config.yaml
n_head: 8
attn_scale: 0.177
bias: "none"
lr_head: 0.00762
decay_shape: "linear"
final_lr_fraction: 0.0
MLP neurons of a small language model. Each row is named by its layer, matrix (gate and up: input weights; down: output weights) and neuron, and shows model dimensions 144-239. Each number is 50 + 10 x the weight over its row's rms, rounded and kept within 0 to 99. A neuron's up and down rows have the sign that makes its largest values positive.
A block is one neuron, or neurons of one layer that tend to fire together. Before each block is what it responds to, as a language model described it from the Wikipedia text at the highest values.

Mid-word subword fragments. Short inner pieces of longer words split into several tokens, such as an in exchange and Arkansas, s in Wisconsin, en in Defensa.
L7.gate118:37 62 54 53 32 45 38 38 50 58 65 42 53 49 40 46 48 44 44 36 48 54 45 52 50 47 50 30 59 40 47 48 56 58 57 54 49 56 60 32 46 49 53 31 60 48 40 60 51 41 51 62 46 42 53 37 33 57 61 35 50 49 54 51 47 63 67 44 50 63 45 41 25 55 48 51 65 63 39 54 45 58 38 38 52 47 55 37 59 52 42 54 47 59 46 48
L7.up118:51 50 62 48 42 46 45 52 49 46 30 54 44 39 45 41 38 26 40 68 61 55 62 51 51 41 65 47 61 48 57 60 38 50 44 41 39 34 44 62 51 39 72 45 50 40 34 57 39 48 44 63 65 46 40 49 55 37 45 54 44 57 63 54 54 53 55 30 47 49 36 51 54 47 42 46 65 52 55 46 31 69 53 46 70 54 46 58 47 36 56 74 53 48 55 42
L7.down118:37 63 53 38 59 68 70 65 57 60 43 31 56 46 45 51 44 51 25 62 50 56 54 51 40 61 55 51 42 58 55 55 44 51 49 48 51 53 65 32 59 54 52 54 50 54 36 35 57 42 66 67 58 43 39 56 42 37 43 48 59 36 56 64 44 58 48 40 65 58 62 62 47 47 46 42 53 54 45 48 35 51 58 64 34 50 47 27 66 50 55 55 64 39 49 39
L7.gate489:61 60 52 43 47 54 51 46 58 56 69 64 61 55 59 48 42 40 42 57 50 47 37 39 47 42 53 44 49 51 53 60 59 63 29 72 38 59 60 44 45 56 59 41 57 35 35 45 40 64 49 51 49 51 49 56 55 57 50 45 63 50 56 65 57 49 42 62 49 64 47 58 35 54 38 59 38 37 63 58 52 51 37 30 60 49 55 52 54 42 49 53 35 61 47 42
L7.up489:58 54 48 51 58 67 49 62 33 56 43 41 50 47 56 54 39 52 33 52 50 60 31 34 52 43 57 37 57 44 43 53 35 41 48 38 61 46 54 59 57 55 42 69 53 45 48 43 52 58 56 70 47 66 72 56 44 39 43 41 46 43 47 43 47 48 29 46 50 66 50 52 56 37 41 58 57 55 45 44 51 45 48 54 44 44 29 42 53 42 59 56 34 60 39 66
L7.down489:51 47 47 58 55 45 49 44 36 69 50 67 36 54 51 58 51 32 44 38 49 61 26 34 44 39 59 42 52 58 56 62 49 49 47 42 46 59 53 36 44 54 45 56 53 57 53 67 53 51 53 56 69 46 32 65 49 64 59 43 59 33 49 50 49 76 45 37 73 57 80 49 51 40 52 27 52 54 38 38 48 37 57 74 47 50 43 73 53 38 48 48 62 47 45 40
L7.gate625:56 34 72 61 52 53 25 49 47 54 43 38 29 31 36 61 43 58 48 59 28 55 67 40 33 44 47 42 39 71 30 48 43 54 60 45 46 37 45 52 48 32 63 33 47 53 48 66 30 33 61 50 41 55 49 40 52 49 42 39 62 50 50 58 55 41 57 52 40 72 54 46 40 52 46 48 34 60 62 53 38 71 42 53 56 55 53 45 50 57 61 58 45 58 67 60
L7.up625:57 51 48 40 40 50 47 49 48 51 52 69 65 50 47 47 44 29 70 48 68 62 70 54 38 58 55 46 44 55 51 43 57 53 65 69 46 36 55 67 58 38 67 30 24 31 57 55 54 36 36 36 47 46 44 43 40 43 42 49 52 48 58 62 36 32 56 50 56 54 37 39 39 36 36 52 56 64 39 60 44 45 56 53 62 35 63 38 48 43 34 58 60 55 60 51
L7.down625:60 48 47 54 50 49 41 45 57 31 42 49 58 49 77 46 58 46 46 58 43 47 55 53 65 47 73 60 54 51 60 42 60 53 40 48 40 39 52 68 41 71 43 52 44 45 31 41 61 46 60 38 52 67 47 66 35 48 36 41 45 46 66 51 64 38 56 70 43 48 55 60 71 49 50 29 60 33 65 65 41 45 61 55 51 65 52 49 56 56 46 39 62 41 47 43
L7.gate1098:18 49 52 37 47 44 56 31 44 52 52 28 35 50 51 47 41 70 56 42 56 61 47 62 37 67 51 54 48 48 54 51 38 45 47 57 47 43 61 69 34 46 57 46 50 40 51 46 58 28 55 35 41 45 50 60 53 67 44 54 36 42 46 64 41 69 50 56 70 51 48 61 43 39 45 58 59 40 45 52 50 69 44 49 42 39 36 63 48 29 42 63 58 62 45 49
L7.up1098:63 53 63 47 48 37 51 42 31 52 65 49 46 56 57 63 42 45 71 54 35 44 55 53 52 50 42 48 63 50 39 49 43 46 62 59 23 62 58 52 47 44 58 44 46 45 43 47 51 58 64 65 42 50 48 45 52 75 45 47 60 43 46 55 52 64 38 41 42 61 59 42 59 48 67 62 60 66 46 46 51 42 52 61 58 44 38 51 67 41 36 55 63 34 40 50
L7.down1098:42 48 49 43 64 54 49 55 44 52 65 45 59 62 47 51 46 49 54 57 51 60 60 51 51 44 41 60 54 49 38 56 39 39 76 44 50 45 58 55 47 43 40 50 58 40 63 73 50 54 44 62 31 45 43 51 46 35 61 49 39 57 58 38 78 58 38 47 61 54 51 65 55 50 59 47 74 45 67 54 69 53 54 62 56 57 34 83 43 56 65 61 47 68 51 51

Mid-word "el"/"l" fragments. Word-internal pieces like "el" or "l" inside split words, mostly the "-el-" of adverbs ending -ely, e.g. wid-el-y, larg-el-y, loos-el-y, also fol-l-ows, l-osing.
L7.gate808:48 43 62 51 52 51 47 52 62 46 47 66 42 49 45 61 48 36 48 36 40 38 49 67 57 34 57 49 65 67 55 32 46 51 50 62 54 43 32 37 71 53 65 51 64 57 53 44 30 56 54 52 52 57 41 49 63 41 66 38 55 75 51 61 40 59 61 56 57 48 58 39 41 50 59 55 39 58 42 47 53 58 50 39 45 87 61 48 62 50 39 42 53 46 54 34
L7.up808:69 42 63 50 51 41 33 48 55 30 44 45 46 40 57 42 58 44 21 66 50 38 53 53 39 63 39 51 44 57 40 67 52 47 48 66 45 37 46 49 42 45 48 58 40 67 59 75 41 52 44 30 51 45 45 50 60 33 47 53 36 61 47 49 55 41 57 61 46 60 40 60 43 37 51 63 37 52 49 49 42 35 57 49 57 73 60 33 45 28 38 62 32 60 45 43
L7.down808:50 49 55 46 41 63 34 43 61 61 48 44 44 64 60 72 53 49 52 48 36 49 53 51 55 49 60 36 49 49 34 72 46 50 24 39 51 55 37 43 59 59 57 29 47 35 61 43 64 44 34 29 46 55 59 53 40 63 45 40 47 48 54 36 54 55 75 37 65 54 57 26 46 63 44 41 51 45 42 72 61 47 50 67 55 49 58 44 61 45 46 48 54 64 56 33
L7.gate1189:50 32 48 54 56 44 48 37 63 50 47 48 55 57 57 60 55 73 56 45 42 52 53 50 60 56 72 49 52 42 61 67 35 46 50 70 48 49 63 56 46 53 56 52 59 68 49 63 55 37 55 69 57 43 55 61 42 37 45 70 46 63 32 62 59 43 49 36 51 63 44 55 41 46 35 58 52 65 54 46 50 44 58 33 48 56 32 64 42 57 60 44 57 24 58 67
L7.up1189:50 43 38 65 68 42 48 34 58 51 52 45 61 54 45 56 29 49 68 42 34 57 54 57 58 53 43 72 39 30 47 37 57 52 60 45 53 65 36 47 64 69 27 54 63 45 45 51 52 59 57 48 54 57 48 55 57 52 66 46 46 56 53 56 60 49 46 54 49 75 78 48 54 51 46 65 64 53 39 44 64 43 47 64 52 59 57 65 55 52 40 29 55 40 56 41
L7.down1189:50 50 26 34 41 44 48 50 48 56 44 53 41 44 40 40 52 37 43 36 44 50 45 56 47 54 35 47 42 55 52 55 59 43 54 44 53 55 65 28 56 69 57 64 50 49 59 53 55 54 54 58 42 40 50 54 59 46 55 64 44 60 61 41 39 63 64 40 29 56 46 62 34 54 36 58 49 52 22 49 63 47 39 63 59 59 74 51 37 59 70 58 47 55 42 62
L7.gate1276:58 39 42 29 47 54 38 39 62 56 53 43 57 48 46 44 33 67 68 40 55 58 51 71 51 55 53 48 63 43 49 74 66 56 78 52 45 46 60 50 41 54 54 44 49 64 65 51 62 46 61 67 52 45 49 60 58 49 50 64 65 51 55 52 45 60 46 64 38 59 60 59 59 52 46 40 58 56 68 43 43 28 37 49 48 43 60 43 56 59 42 38 56 48 56 52
L7.up1276:50 49 57 60 47 32 57 37 39 42 31 46 57 29 51 49 44 44 69 48 59 33 51 42 34 62 63 38 48 62 25 44 56 54 62 43 52 62 73 44 60 57 37 51 36 36 44 39 60 46 46 34 42 45 56 67 50 44 51 40 54 39 49 47 37 40 48 44 62 49 58 65 43 72 48 59 45 51 43 50 67 57 38 59 64 50 30 39 49 70 50 47 62 43 35 64
L7.down1276:50 48 41 58 70 52 55 46 47 51 50 41 57 54 50 74 52 51 47 49 50 50 52 54 64 63 48 52 38 54 60 44 67 53 41 35 45 48 41 43 47 25 63 53 50 48 45 51 48 64 70 59 45 43 62 59 57 58 49 36 62 55 51 53 55 44 72 54 60 52 55 56 38 62 39 39 67 51 43 47 58 49 49 52 63 59 63 23 66 40 42 46 59 37 63 55
L7.gate1304:54 52 47 47 51 52 49 52 71 60 39 51 26 38 61 47 46 55 74 45 50 51 44 52 58 64 42 53 57 48 34 38 67 35 39 44 47 66 39 44 55 42 41 36 29 43 45 52 39 27 65 50 42 54 52 32 62 41 57 35 64 56 68 65 29 50 68 46 25 47 58 47 59 36 51 47 50 58 61 34 46 61 67 53 52 55 51 66 52 45 38 45 54 41 48 37
L7.up1304:61 60 63 61 67 50 37 49 41 31 58 53 39 45 54 56 52 61 45 51 38 65 61 47 58 54 46 47 69 47 48 53 38 52 47 50 61 49 39 49 45 52 50 58 69 48 50 50 42 40 55 53 54 44 47 55 61 54 42 38 65 63 63 56 22 52 49 51 65 48 46 55 58 55 56 41 51 50 41 47 76 54 47 42 54 58 62 35 54 53 25 41 58 60 37 60
L7.down1304:42 49 39 44 54 68 53 57 47 32 51 48 49 56 36 58 46 69 51 42 57 44 64 48 43 35 52 51 39 44 57 32 44 50 41 45 34 49 44 50 45 49 52 62 49 60 42 37 54 45 63 43 31 42 51 31 45 57 51 61 74 50 52 39 31 50 62 26 50 52 45 44 50 54 46 55 37 47 58 46 45 33 63 50 45 55 58 52 38 45 40 50 56 63 54 48

Mid-word "el" fragments. Interior word-piece tokens, mostly "el" or "l", inside a split word: -ely adverbs like loos-el-y and clos-el-y, and names like Wilhe-l-m, Migu-el, E-l-izabeth.
L6.gate902:55 34 70 59 55 49 44 44 59 56 49 60 54 49 66 36 61 43 57 45 59 34 36 46 55 81 63 38 37 61 31 47 43 44 54 58 51 49 44 41 34 48 49 45 41 50 64 55 51 57 65 57 51 54 47 50 52 53 59 50 48 54 42 50 35 56 43 41 51 62 46 49 50 49 32 39 45 63 41 42 60 57 41 54 66 54 36 52 65 42 30 59 40 43 36 50
L6.up902:42 53 43 58 38 75 60 42 52 50 55 47 66 49 41 41 55 48 48 51 64 50 46 45 86 54 29 27 27 61 61 50 45 59 57 40 49 33 58 64 62 63 51 51 52 58 42 49 51 56 38 41 51 35 41 45 41 49 45 40 49 64 48 44 40 53 51 58 55 64 35 54 26 46 58 48 64 48 48 44 50 54 51 35 53 64 65 54 53 68 45 33 63 38 51 43
L6.down902:36 50 69 54 42 53 44 40 58 45 25 68 49 52 46 58 67 58 60 29 68 46 62 57 60 51 38 47 48 52 47 48 59 56 48 34 58 45 42 54 57 52 42 45 61 50 63 52 51 54 58 37 53 50 44 47 20 39 51 49 46 57 66 55 60 57 62 28 73 54 30 41 48 43 69 51 24 46 51 36 57 60 51 57 44 39 56 49 53 60 49 31 46 58 64 53

Mid-word subword fragments. Short word-internal pieces of oddly split words and surnames, such as an in exch-an-ge, ell in Misc-ell-aneous, e in McL-e-an.
L6.gate854:46 55 59 53 54 61 43 49 44 47 42 64 44 69 28 42 64 53 51 45 33 50 50 41 36 41 45 55 34 57 34 46 46 49 51 33 58 33 54 42 64 41 48 45 67 37 42 44 61 62 34 50 71 55 55 58 54 38 46 48 55 45 55 53 44 46 52 55 54 44 68 56 50 46 50 57 60 47 47 48 56 49 31 47 51 54 43 49 52 50 24 35 51 39 65 40
L6.up854:39 44 44 35 65 58 44 47 58 60 59 38 65 47 52 56 51 47 49 46 33 54 53 68 54 52 49 83 41 33 38 54 43 41 56 44 44 61 44 45 33 31 50 54 53 64 47 55 47 41 36 55 42 50 54 50 38 51 54 36 64 48 44 54 48 43 54 44 54 54 59 53 49 58 54 84 52 39 38 40 57 35 47 36 50 62 55 42 61 37 68 46 44 75 67 58
L6.down854:67 40 62 40 41 45 60 57 60 60 36 58 59 68 60 58 47 41 52 39 50 47 38 55 28 48 44 43 40 53 42 39 46 52 52 42 61 45 50 45 66 65 53 54 52 44 35 53 52 38 47 44 54 53 44 63 46 48 43 49 63 51 43 53 63 33 46 59 41 43 34 50 51 49 49 51 40 33 44 59 29 71 60 59 68 39 45 51 47 48 53 62 47 49 64 37

Mid-word "el" and " e" pieces. Short fragments early in split words, mostly "el" after a consonant (D-el-aware, d-el-ivered, wid-el-y, B-el-trame) or a word-initial " e" (effort, each, episodes).
L2.gate657:57 42 41 39 59 48 26 48 48 45 41 45 51 50 45 40 42 45 41 71 53 60 40 35 50 57 43 34 31 27 45 49 70 48 55 47 54 57 50 52 49 47 75 49 41 51 62 41 61 46 34 45 54 56 76 53 21 47 58 48 71 64 48 52 46 49 40 33 32 48 59 39 31 48 48 52 39 33 42 25 69 51 51 51 45 60 45 55 55 56 43 38 49 49 45 49
L2.up657:57 43 22 41 46 53 39 45 59 49 42 51 52 54 79 40 64 62 44 50 59 61 55 45 38 51 35 52 27 47 65 67 54 55 42 53 40 50 37 39 54 52 61 33 45 60 51 39 56 38 56 56 51 38 46 39 36 61 67 48 57 58 66 64 58 49 44 42 64 49 66 38 42 62 57 68 68 49 37 50 52 53 50 51 39 63 70 45 55 49 45 38 50 56 52 39
L2.down657:61 41 57 43 42 53 41 52 64 47 43 35 53 32 35 63 59 38 55 50 64 56 53 44 54 67 50 55 55 51 49 45 52 49 35 46 49 55 39 50 64 52 48 60 44 69 53 61 41 41 52 37 35 44 52 36 38 55 75 62 49 61 50 56 50 58 31 47 45 44 53 42 49 51 42 56 51 50 29 54 49 53 55 59 42 62 50 80 58 54 38 32 36 62 51 55
L2.gate674:58 55 44 56 36 43 76 40 57 48 40 53 62 64 31 54 59 56 70 62 55 41 51 45 61 60 40 52 48 45 56 39 47 56 64 66 37 56 49 55 54 53 35 56 51 46 63 61 52 41 43 59 51 43 44 46 38 40 69 49 61 31 35 40 35 43 44 36 35 45 50 46 53 54 59 56 46 31 39 51 44 63 31 55 56 63 50 38 46 45 52 46 73 56 53 75
L2.up674:33 65 54 56 42 38 30 52 51 41 61 51 61 51 49 62 39 56 58 56 59 36 44 61 63 56 46 39 46 53 63 67 55 52 49 50 49 54 45 42 69 37 51 48 57 55 53 51 58 35 57 48 60 50 66 48 60 47 47 61 55 50 56 31 42 53 62 55 55 57 50 69 43 66 59 45 49 62 56 32 47 37 57 59 39 45 47 42 47 47 38 37 58 50 45 48
L2.down674:42 61 52 47 47 49 50 63 40 44 34 55 34 55 41 56 44 39 27 44 65 48 53 48 51 62 39 48 30 52 45 30 42 52 70 56 52 36 38 49 56 54 67 55 38 52 58 59 67 44 60 57 47 51 59 57 46 57 51 54 57 60 46 47 48 13 45 40 35 40 50 58 52 42 43 41 43 62 33 56 31 44 45 66 34 35 32 64 42 45 43 64 50 66 51 61
L2.gate715:44 49 41 44 52 33 42 50 46 48 44 51 46 62 63 53 60 46 58 58 62 59 31 35 53 63 49 50 48 61 24 36 57 57 67 46 55 35 53 46 54 63 48 67 39 49 52 64 46 45 55 67 49 38 54 74 51 42 51 60 46 51 40 52 64 55 61 59 52 58 37 32 43 62 44 50 53 63 23 36 45 42 51 54 35 38 54 52 45 50 35 57 48 58 55 37
L2.up715:48 50 40 43 48 62 25 50 36 42 38 51 55 44 59 47 61 59 46 33 55 49 45 62 41 59 48 57 51 44 42 59 54 41 54 58 44 45 58 58 32 50 50 41 47 59 44 40 48 50 49 42 48 30 63 39 54 57 51 61 52 54 53 46 40 59 63 45 45 48 50 54 70 50 47 41 56 25 49 70 51 46 43 53 51 43 33 53 46 39 46 64 47 51 62 52
L2.down715:42 44 60 59 38 57 37 20 29 41 41 44 46 51 62 33 68 41 63 70 46 49 28 54 43 69 55 52 51 49 55 54 74 34 63 61 58 53 52 40 46 58 66 52 47 49 53 38 51 44 45 61 36 58 39 50 37 52 65 54 64 42 47 38 40 42 55 54 51 63 46 51 54 41 37 49 24 54 40 48 51 38 61 43 34 36 47 43 46 48 39 42 46 46 39 48
L2.gate990:50 49 27 54 37 44 44 31 50 39 54 60 56 51 75 64 62 53 54 38 47 47 56 40 59 59 49 60 61 56 36 50 59 55 53 58 40 52 58 45 54 48 57 60 40 54 49 48 54 62 36 61 57 42 56 55 61 49 61 43 56 37 51 58 49 49 54 55 54 60 46 45 33 32 40 41 61 60 36 49 53 56 43 53 35 37 59 45 53 67 71 28 46 52 41 57
L2.up990:49 50 22 48 49 41 42 55 43 46 60 48 61 50 40 63 53 62 55 40 67 56 73 36 54 65 49 38 41 58 42 50 65 51 59 53 58 57 71 49 56 42 47 50 33 53 49 33 38 48 56 48 64 44 41 55 49 34 49 37 55 58 38 48 49 34 57 44 45 44 63 49 59 40 52 38 51 43 42 67 49 38 57 28 41 46 54 49 46 58 50 36 45 45 65 50
L2.down990:44 43 48 45 50 49 42 57 31 63 47 43 48 49 51 21 63 51 54 52 79 56 54 66 51 72 53 43 48 52 54 40 54 43 59 37 51 44 67 34 39 39 49 32 36 56 64 56 60 35 44 41 52 37 49 57 49 42 52 57 64 41 54 46 47 57 44 75 49 42 51 33 54 31 39 33 55 72 41 54 59 54 43 42 58 51 43 56 52 56 58 35 58 40 62 57

Split-word "m" fragment. A lone "m" token split out mid-word, especially after a prefix piece, as in supre|m|e, cre|m|ation, Ed|m|und, s|m|all, land|m|ark; weaker on other mid-word fragments like "an" and "man".
L2.gate288:62 53 60 58 42 58 75 50 68 59 41 46 43 68 59 43 43 44 63 50 33 62 46 44 64 35 51 54 44 57 40 47 45 45 40 48 53 60 56 55 48 54 58 32 56 55 58 40 46 51 45 50 50 55 50 65 45 59 45 39 40 45 54 45 72 32 59 63 44 49 52 52 31 45 37 35 58 53 61 46 54 49 59 42 28 51 70 43 65 44 66 52 55 50 47 38
L2.up288:55 43 45 44 44 40 53 41 65 48 62 38 36 54 62 62 36 54 60 42 44 55 49 51 49 48 47 53 41 49 31 52 75 52 61 46 59 45 51 52 40 52 49 52 43 58 60 51 41 56 49 50 54 46 53 64 45 65 56 68 44 47 61 28 44 32 28 51 45 45 52 41 39 38 56 51 59 54 72 38 73 53 55 50 31 41 59 49 39 37 52 44 60 40 42 43
L2.down288:56 52 62 54 81 62 51 50 52 44 54 42 54 58 54 44 41 51 31 51 49 71 63 40 41 49 36 42 57 55 43 42 53 57 49 28 47 61 53 64 42 49 33 57 42 51 39 52 53 37 51 44 34 38 70 40 52 50 54 58 45 61 56 57 39 61 72 54 62 61 48 49 35 38 31 56 39 60 52 61 59 66 49 44 54 60 29 51 57 58 45 60 39 48 35 57
L2.gate344:51 42 51 47 49 69 37 58 53 74 58 59 38 65 33 56 51 40 50 48 36 47 50 51 46 51 47 45 47 52 55 57 48 34 73 63 46 45 56 50 42 50 48 38 50 57 76 35 44 35 61 47 54 30 48 49 47 48 42 40 51 43 56 30 55 47 53 51 59 38 48 53 48 47 44 59 50 55 43 41 69 51 48 41 29 52 51 56 54 42 45 69 44 56 42 53
L2.up344:48 58 41 58 55 68 39 67 39 65 58 55 38 67 45 50 50 26 49 45 31 33 51 69 57 42 50 40 50 66 51 59 55 33 54 77 67 49 40 60 54 42 61 42 54 48 55 54 44 45 50 49 47 45 50 44 38 68 45 62 56 40 48 52 60 41 46 56 73 39 44 56 56 60 42 55 50 49 39 32 52 68 46 57 42 45 46 52 71 49 37 37 55 61 58 64
L2.down344:53 58 44 41 54 48 51 45 66 42 37 48 55 53 49 64 59 61 70 43 44 56 69 41 46 36 43 31 57 50 40 58 28 69 42 52 42 25 59 54 34 48 58 56 58 32 55 65 63 62 43 30 47 62 54 58 51 48 70 60 52 56 43 57 69 43 54 49 62 54 39 58 43 46 47 64 42 55 60 69 55 47 39 58 49 44 48 59 53 74 68 50 56 75 36 41
L2.gate597:53 65 58 51 80 70 31 47 69 48 58 41 45 51 54 41 72 64 64 41 53 45 47 51 52 50 46 56 50 57 36 55 55 42 55 55 37 71 48 62 50 65 45 40 47 53 50 46 44 41 63 47 55 41 51 33 70 40 62 56 40 51 42 62 56 45 44 63 50 46 52 52 46 45 33 35 56 54 43 43 45 57 49 37 30 53 49 51 72 43 51 53 45 21 47 61
L2.up597:34 52 55 44 62 57 33 64 67 54 53 46 44 48 51 41 63 42 59 48 50 50 41 55 51 38 54 53 40 36 47 58 55 41 56 49 29 58 59 59 25 64 36 48 54 33 49 40 43 27 46 23 48 38 57 42 66 58 75 60 43 39 54 44 53 52 40 51 64 45 51 68 54 54 49 53 46 55 42 42 52 54 47 47 43 51 39 42 69 37 45 67 54 43 53 49
L2.down597:58 39 45 49 46 47 53 61 63 43 60 45 51 56 41 40 48 34 45 70 36 51 32 60 52 58 51 47 51 61 41 61 51 51 51 34 56 48 50 50 43 57 54 63 57 35 52 78 51 50 58 52 55 62 73 50 73 40 45 56 53 53 29 51 58 41 69 40 52 49 40 64 56 65 60 54 40 54 53 53 55 60 51 47 54 49 41 88 48 48 42 38 47 59 43 69
L2.gate747:48 42 59 50 58 74 72 63 49 40 45 48 67 29 56 62 57 53 41 54 36 63 34 46 36 53 45 50 75 63 52 56 58 58 34 59 54 43 74 52 41 57 39 48 52 52 64 58 56 59 57 31 74 43 43 43 54 49 49 55 66 36 46 57 65 52 40 48 46 66 56 62 61 43 64 54 60 59 57 44 48 58 51 76 52 37 42 43 26 43 54 49 52 71 52 56
L2.up747:45 49 40 62 46 49 54 33 30 50 45 47 46 56 52 41 45 37 47 51 61 38 50 41 68 44 50 51 47 47 37 59 45 49 65 53 58 55 45 53 61 67 51 45 56 62 38 27 42 46 38 61 64 64 53 46 39 72 37 48 35 62 36 49 56 50 60 59 41 39 50 62 47 52 50 40 39 65 45 61 51 42 46 50 46 58 58 46 71 49 49 46 70 45 29 41
L2.down747:80 41 31 53 40 56 58 36 38 19 54 49 48 58 60 31 56 41 55 46 70 59 47 50 69 59 40 58 61 57 33 52 55 45 58 63 48 44 32 60 35 47 39 48 62 55 55 31 38 54 41 51 58 40 58 52 58 59 53 45 40 51 63 40 41 62 51 70 38 42 70 43 60 49 53 27 46 34 55 36 62 57 53 49 50 56 33 59 55 42 52 63 50 09 53 44